Weights of a small GPT-style language model, trained from scratch on English Wikipedia: untied embeddings.
MLP neurons of a small language model. Each row is named by its layer, matrix (down: output weights) and neuron, and shows model dimensions 0-255. Each number is 128 + 24 x the weight over its row's rms, rounded and kept within 0 to 255. Numbers have three digits each. A neuron's up and down rows have the sign that makes its largest values positive.
After each neuron's rows, "raises" lists the tokens whose logits its output raises most directly, leaving later layers aside.

L8.down670:134147130170148141145143127130154174107085147151103149147139103167102077113127123155142108126122134211155113110131111133137112136155097132118122130156102151127140153159127121132130081125152096115104125107118133115127115127144152128129144131163086119136139126154185120138169133123135180073108113113130104129140098137104156131131097131126096093100117158125152110131123178133153122142120138159085106171152136116140169134173154135195181177135133103162128128113156140114133153133111138161161135104129118147135128122138148129077121099125117081129120138118146122130130102122105127067100102124119133132107123112132127173164142140125078127100113119133110130127147123121183120092149158123115123143180125140102134118125129144101103117125142168092098099060061151139129100113092168
raises: " daughter", " son", " grand", " brother", "est"

L8.down428:168159074102156105156120128117141129204160153140150089108132144131084110123123126129137095181127114121088148138122108108078168121147145132167122105142121097136122146143106110118090123155131098122160163121134127143149147104141128146173136177140160129144170149142116092105102149167157125159085115137143124081113076116073127114128106112101112145081094169094131164089106118125107143138164119143157122122130116152118139108125133108119090142134149097149117140154114141139166117161105117126162135110122103134100129095117128103142127112105121131085151146121092119109101140116113113152129099160153124141149108133103149110105117079124122149140159121156135118096079107138163160160124173124139126119128100072146122113137136063138138136067141127131147138142176121101165118128143148
raises: "ls", "li", "lic", "les", "hold"

L7.down372:134157139126157122149110118156124128135108135121147117117129115108124112130132128110159106152096120136144140131149124102147127144148122089095103107130138141163139169146149144115099097183117076158149077130156062176129079122167157127126155135109135121188125132131167130142098142148104131137127139128120099142119125122147106109122096150133125124118113125104113149111103068135163118117116109159153160071128115112047104089091106178135129146122111082149118156141140118093128141150155122113147120137163137109096134102102181127153102111142163142120159117112082135162115113143143095125129169190147145101071122131124114152162139125162101145103142140133110114096116121112141176165128174135138144102118160099132144101104152119135130120165133124140153135117143092092175140095106157
raises: "l", "ls", "ford", "lia", "les"

L8.down627:123053150140053107092129101150124124140116107095120110150146112155175121114127159132097138098098123088125098096134148112127118087097086086108167084134126166134072103125142105113119103137140104121088096093142132150143133149141128097115121134127114156132113091141113118156118134116128131139155088124129115170127129104135121142162108153140130111123102159121116116151129121115164134116150076171133106146143136160165077126134109127134123151115131120130144129096143120100153134181107155119084110068134144136108143109176103132123116088123161143122102136105159114125101130185102117142107149091104116127160111138161133111132137117153145132145136145118076125159138169091146146106181134131150106112106151096160125119105170100153142080127109125145098121095157127173136166141139103
raises: " creating", " serving", " representing", " making", " leaving"

L7.down595:120173135104161135156115123129119176131151146124130110106111095102172151093156176098080144135126123183156136108135167186109098134123119115128121179154145096144151087137139120131100159143150095141102145092145136123143131174130134152115121095111138132132156106118108174118185143115120114143133092121121169165072147129137128136108080102150122128116106138105157100090144126142100159096111111138125175141115145152087107109108110140110126115149125148117118115133131178111105117136083129121155086132171112131111129152147086112119139118094114163114107081099149103164138133147125153126155124080098142121118157127151161100157137143164168097148118141131102151160129133092113167113147153133183120151098115113110161120124160125127134160114082129137120104148098167115110156097121125
raises: "d", "ds", "din", "g", "die"

L8.down535:106034127139144125122140159147130095139121165120099130114182140163109145153167123158140112138127102097110132092137120074149123167168140106139118101111129105134160108144155167167158128095144153124118130106153133146157131129107132109129108097127163143146111127151158133140135152120142148114136123129163107148120161135153170098136106110088117119168096117150115119146135082096148131139117161127111112102114140137146122160091147132104130177121130185122141161129114114100099139153132117129166137149136146137090146145156100112104157078117119103148084130175143139131099120160128115158124101123108114131122119101087143116107127086164138159115116117148081067101116138141097152139123168110096165160145126160138139150160159141110114133158097149109169070100141120111090175121134124
raises: "ons", "cha", "on", "ches", "f"

L4.down671:148086108146086120132112166136140133165123114143133136098111129149143131099127076141167105130161146119115138159094153155141138134115117085095107154149119141153107143154133121154071105115134154098171120130140124109122183132120177098097098155091140096133122120121125152109129091136191134125109106161102130115056148149144125144109161165170079122099111086097173138128149124137149067116112141128161112087127118140088146145110150098139163117107133172182128148128123088093158098105140153134078147158115159076140139161144123136125158140094103126134130092111132114122134128116127109151128089112147139134151111106114109153129110122104118121168136148124110076141110168131130098128116121100134156116121097098123090114117123139108089120139138110089137121137088147110167106122109133
raises: "s", "ist", "ion", "ía", "ista"

L8.down431:146164136144100130135149141150096119119172116100109115086168122113125137133098113097107092109101122117165166137107134119166156113109133098109152176116123112122116130099152149115177130095124143132123151131162105130131119101123128110096110150111135133129104140143158097136166160127184121128080134149164158139138152127161149104119126167119126167103111138129111100163154135094135145186118124116174144128118125093156141143131117111091141134133104169111100111159066107126119151102131095108110074159145102151105114165140089146164163125133172131065134141127132119105096116130141081152106141122136105110153124181139096182143130182101159152115116141161088095128152114115184126105122128147102146133146103169134137108106126163162091130137129132088111127114108112122132146102150096
raises: "rs", "by", "as", "bl", "ng"

L6.down492:102109110145111084108118108134154137130169148148146114142139122127146117122089094158125115150113153063170156088128127090153152101096112111124169090159122119122132138157125145109154120101116118111157139151145132151109094134103154105158101078131151116166149142093156143082133123123152138165111170121169124141159126140126088140107146123152107135094161102132157104139126106127126104118149106100158121083162131128127163144086120125103100121138174124132129137129129112134100133116104146165153128100135133153118120166110123099164137125126123079120173100131100139138131198085113093140145138101135130069170100096121120114127104171141092082111106106123123114102100113170140096150125134163129110088134130147150159142128128133150125073119087120160126126086160108085111092105160127
raises: "le", "ler", "led", "ling", "lic"

L6.down138:136105137146093146126113131146086098151106127139144098078144125094136166130132135130169127134134147101161090137102157165142126105145122164122155144100156116061101180145115126126154113114105116127143085119101129092128106137100150128101117119118111161128120114117126142149131080149125137091149146135100096110105098125153129145124131150117092159127137130147128164123135111131136133143141129109093095084179107141132095129124110054149126129122125110123082115115125179124101129153173158103102122130115146155161130111127170144132166143145123128075140132133129137118118142168156085082115155168133166124096198149134157104148069156105145132114136108114163106134098162141174112137120128131110143144099134126151161088126176114131188111103140127120098104137189146114110128105139138
raises: " were", "hip", "is", " are", " themselves"

L6.down416:112131102147108116089124163137111099141146092152159116105168098117117169085130123127154129095114165121170136114086139076061114179115131147113115163168133116167159148154157120150132124128126118143154100105097094104118132141146133108101125082081161135130133149155138148122144173158179118134122124145126141166112110156147160130147145129185094132149132153118124113122109091137103093090155147142125113132148131102146119171117106125159130158139146109140158140131120107128140162116133125070124132150102134156130094189152148157125152112108080092176148107136105108103113105145151121134159127128142112146174100157135175130132125095120106119160088134150155128100125134157124124127118130160173084100110124127108118107139092104125130159140088148099155067136123117104139113130141137
raises: "s", "sl", "book", "sch", "al"

L8.down104:126162122102162161161160144136161182159142143106118136094126154137127151141151098105099072152176122170125067099089118161083090105131086145158146116148148091161124123133119139159140133111138147120136156172138073106116144130127065133131140122169153097087098134142087127153152112103093104113101144162102116131134141137101148159147151115085127112140100132120111145140159149117064121165123145139113149115119141132166120144101149148159149123102167150156093119130119138109120147156139094113152112106101149121159099142092071117111140138126135131133108149146167165122144150170175106107134112174101109122159143129109145123109147135115107143124150107154102149136129126112080097136137143122122130128119108072117142127108118144176092140126095131111156127107114127144091128104133124
raises: "ees", "ee", "out", "ote", "eer"

L4.down257:128133109108132122125120107162152169136138119143124097105113094141087145139123118121078154114130145112097156112147117160145102166100111120123128110130149143116155128139123144120170139113122115145133135156121111129098108120149133132113173101117179148149154122127089124155114166144126143128129114109153145145132166128108108115136170175115130112129175150140114135148131080143124097122136181089151081128147136144131120147129157119104143133171121085125117153150143149165097137135145204179111098143106111069148121138133147093127115131130141185124135166094161055105139109109169110096098111128145112140151147114182178109146086150136147116103131138121139119132163152148100106130113093184120116136122095155140139128070149146177113094139159114106152076115136112132146158132097111
raises: "erb", "er", "ered", "ed", "val"

L8.down338:086103116125107177152088138150109113109125156126157086111086133108162155121109132103158154108137148090201099132153147151132138122110142176136131100153130150116100137120130164138128125130096114110130169113112150141112115131119080134107095146101124152112106129154167120127126125089145112086151140131113098097143097096111123164150105126121131156099159130126102155105097092137153151106124115115111097114131128098164104160174116071145139112142119135115084098100112155079099171141169119096103133114100107165142136126134160110096177146137123119125102130120153143128109135122136090108133105143110135150102196111119159130124104155139146130112145128124119164126121116113120141145115148075143160114136121088145114135097143111104181112114129128102040150140169143130127128168139163
raises: " were", " are", " include", " have", " continue"

L4.down411:134172119122167095101165167148128110143185171120137114104123171106104142123100130149123133122162118148122131117142146144100114144138120155086131123164102138166191115119141151151110120118086040117147145117134120134133167147097138114154154134158139126143124134106156139125117117103121158163134126162172146161092150068097147144101137115129083122131172130142116146139097115109151185144138168137095133177127146152104076120107126110088105117176157128124107108129128135096156148146111129135117138177083120114086114188131117143131161117128072129112138125123122132169160101112133117138123098155115160144102158126109145101122109164132095120103138112159124150136113124131102097132136136103129117099146125136144135125083134089120113132090179140112120159106131144116089148098110134
raises: "der", "d", "ds", "din", "ğ"

L7.down68:139105114095156096127106114164132129134116146148105125097122054163064081135145136128131138141126096101124115095138130095105079104118106123127118082137104136134177133119144137124140109072086104125112127113131083107116126106150193122164129108137152114173128134111143159130159120155148129142110128147104093143144116133146107127126101139132123158146097078151147111167148126128174108102132153166125151130148132141125111145095170123145062129131141094189133135155127157159112118101103160160153114094149120132131155095136144109146161124137134132094155120119136179121155117095140144123142114143157117103125064144145146120132129133145148107121144141168118129108136139090154145093129151109140193151126089135153160088144137099106118157113124088085119118115106156107121102149152100
raises: "le", "led", "ling", "name", "ute"

L7.down430:104148110084153132132131141166108096134128079129142134125106150135122164111123110156166144160146115114130132072135119096158124149122096137134100132157105169163160092112100126150146124153098123101112121107129078131139089130081143116138130135123109126130148151093129108159091140179100159103094124121136148116131128162168118188158096094126170152158147097072107140101127145132130103128138156129126121110170097113146114093125166148091210142155142134118098142158123125142124169138099113165111150099125125131095121119149138143119163149080105119117129144121149119148074117131104077142148185099159100141089140139089119106111134107104122128134129128154104117070147149099129097132119108126131131145113090165126147147105156091109134153165109120133126095148141118127169149143128146
raises: "on", "ona", "ons", "ony", "vi"

L6.down214:114157097123174128114114127121121179154132136137109105123116112134155140112124096122157118111161132117115156127095123122132121079070149088108130096139142116201150171125160100110104107129123130168113114155126115112083152091107156159121121104153109099154173139085138121139130134151138129115154156103114136197143185115157121106124175123144079142137161130126135130087115141138092108133163158120132147109127143145128155172103080105140139113125145148100099158160140084139141120164175121124086123125106101153147119148099139123130125155145127140096116110126110156104116102176112114129169119119167120081164140143137136122119156123182134130125144155123115129083128094133122137151155122127109116115108121115086149154108132136137118129131077141050103115137133134146103104163146172
raises: "ef", "itor", "eer", "ee", "ew"

L8.down119:143132172145106141127125136100094142093116090118094122087105100138124148131130143142128127108145130093120147135107130127117145136176144125111152141135127137107128134133092119150115140086172117069125091139108111055104110125119141104167133133105138116164115126127130110134151116121129138110167079141141165117104132135122134195130116126154160139111150163126097146089116150160113133118131073144162086140153058155145124112140166146134120141116125123124135077188127163125146103160123141105136154125153116159113151153127176135138123105121126170149156106132112070165136094147154093141163110132098120093128109115100096126108128119128143146100148126150083095159128154136118112110115149145162133124152127174141159084186102098104141114158140169095090131128094155094155108122131133
raises: "s", "ming", "'", "ska", "sson"

L7.down24:165173155117193141119135156122114130095109150076161141112125115170153174111096126156135136153113137135128129149161161071113135130145102090144087152126102117137144089134120153130126129140120139119154122148142093151167149139114171129144159134131192140134088139069125159108109063140101105110140139151109151131148094163114121130158110135120123143132066129159096161121118102128125113132132141151138138133115112144137140087167105090127082139095148134209110118137097085110106134118070126130108153149146148135131142156111144135127177074096114109066170108091130146147144090131120140104158106131130134128134163128113111119085139169120099116101114138107116114094107123118104137122116133096150149108137108129117149145125132139128159138148113130081137111149132115125123121129096108
raises: "ff", "king", "ke", "k", "ft"

L8.down419:114135139095151162118153143149144133084080139145185103128090117126098154097099113104138124120137125135147181101098103108113098075158142154144144156126098137147145156150117112150158149081134085133146132120128084107136161113119120128130127112145137139139122139137109105118118140124162150123125120123166154172091103128130123092149144145145106098127146164120148108137140155125102100162135128135148113113147097086103148149138096115118087169088145104139151109156078125154122149143105142100095139163115114117142146144144222152130139065129137095168144147160125120099127121148104133096120115123120126150164130112152122138132119135146138104132127148192093101103170148130170129121088109158161111136124132160123179102142084170159107124146110126106123162132119111095077119131154139
raises: "s", "pm", "sch", "org", "her"

L6.down118:170192138137155108113150100137143141145105148110157103095123116132168118104111063127097137123087118120154165132125150122100143109142138142128113146115155117134173154108129127134111117093097082134084159138075092134144096119157169084144124082081153138122145112135097137122108148139154137119128128133131127148107147139121148067152118097120119126135093107159150148115136114108126122109150092145136160153129145105132131106116082076103124148095132160148135106164115116118111167117097145139093162138150113092141138137090139129154123149147124108116201131076105144152136179130157137140154124155170097126122144152108111110118115130130153153116118131138099100114118123102127144109116119060161155085118109154173141128168119153112196132122124177135125097126136129135092111116142139
raises: "ks", "k", "king", "key", "kes"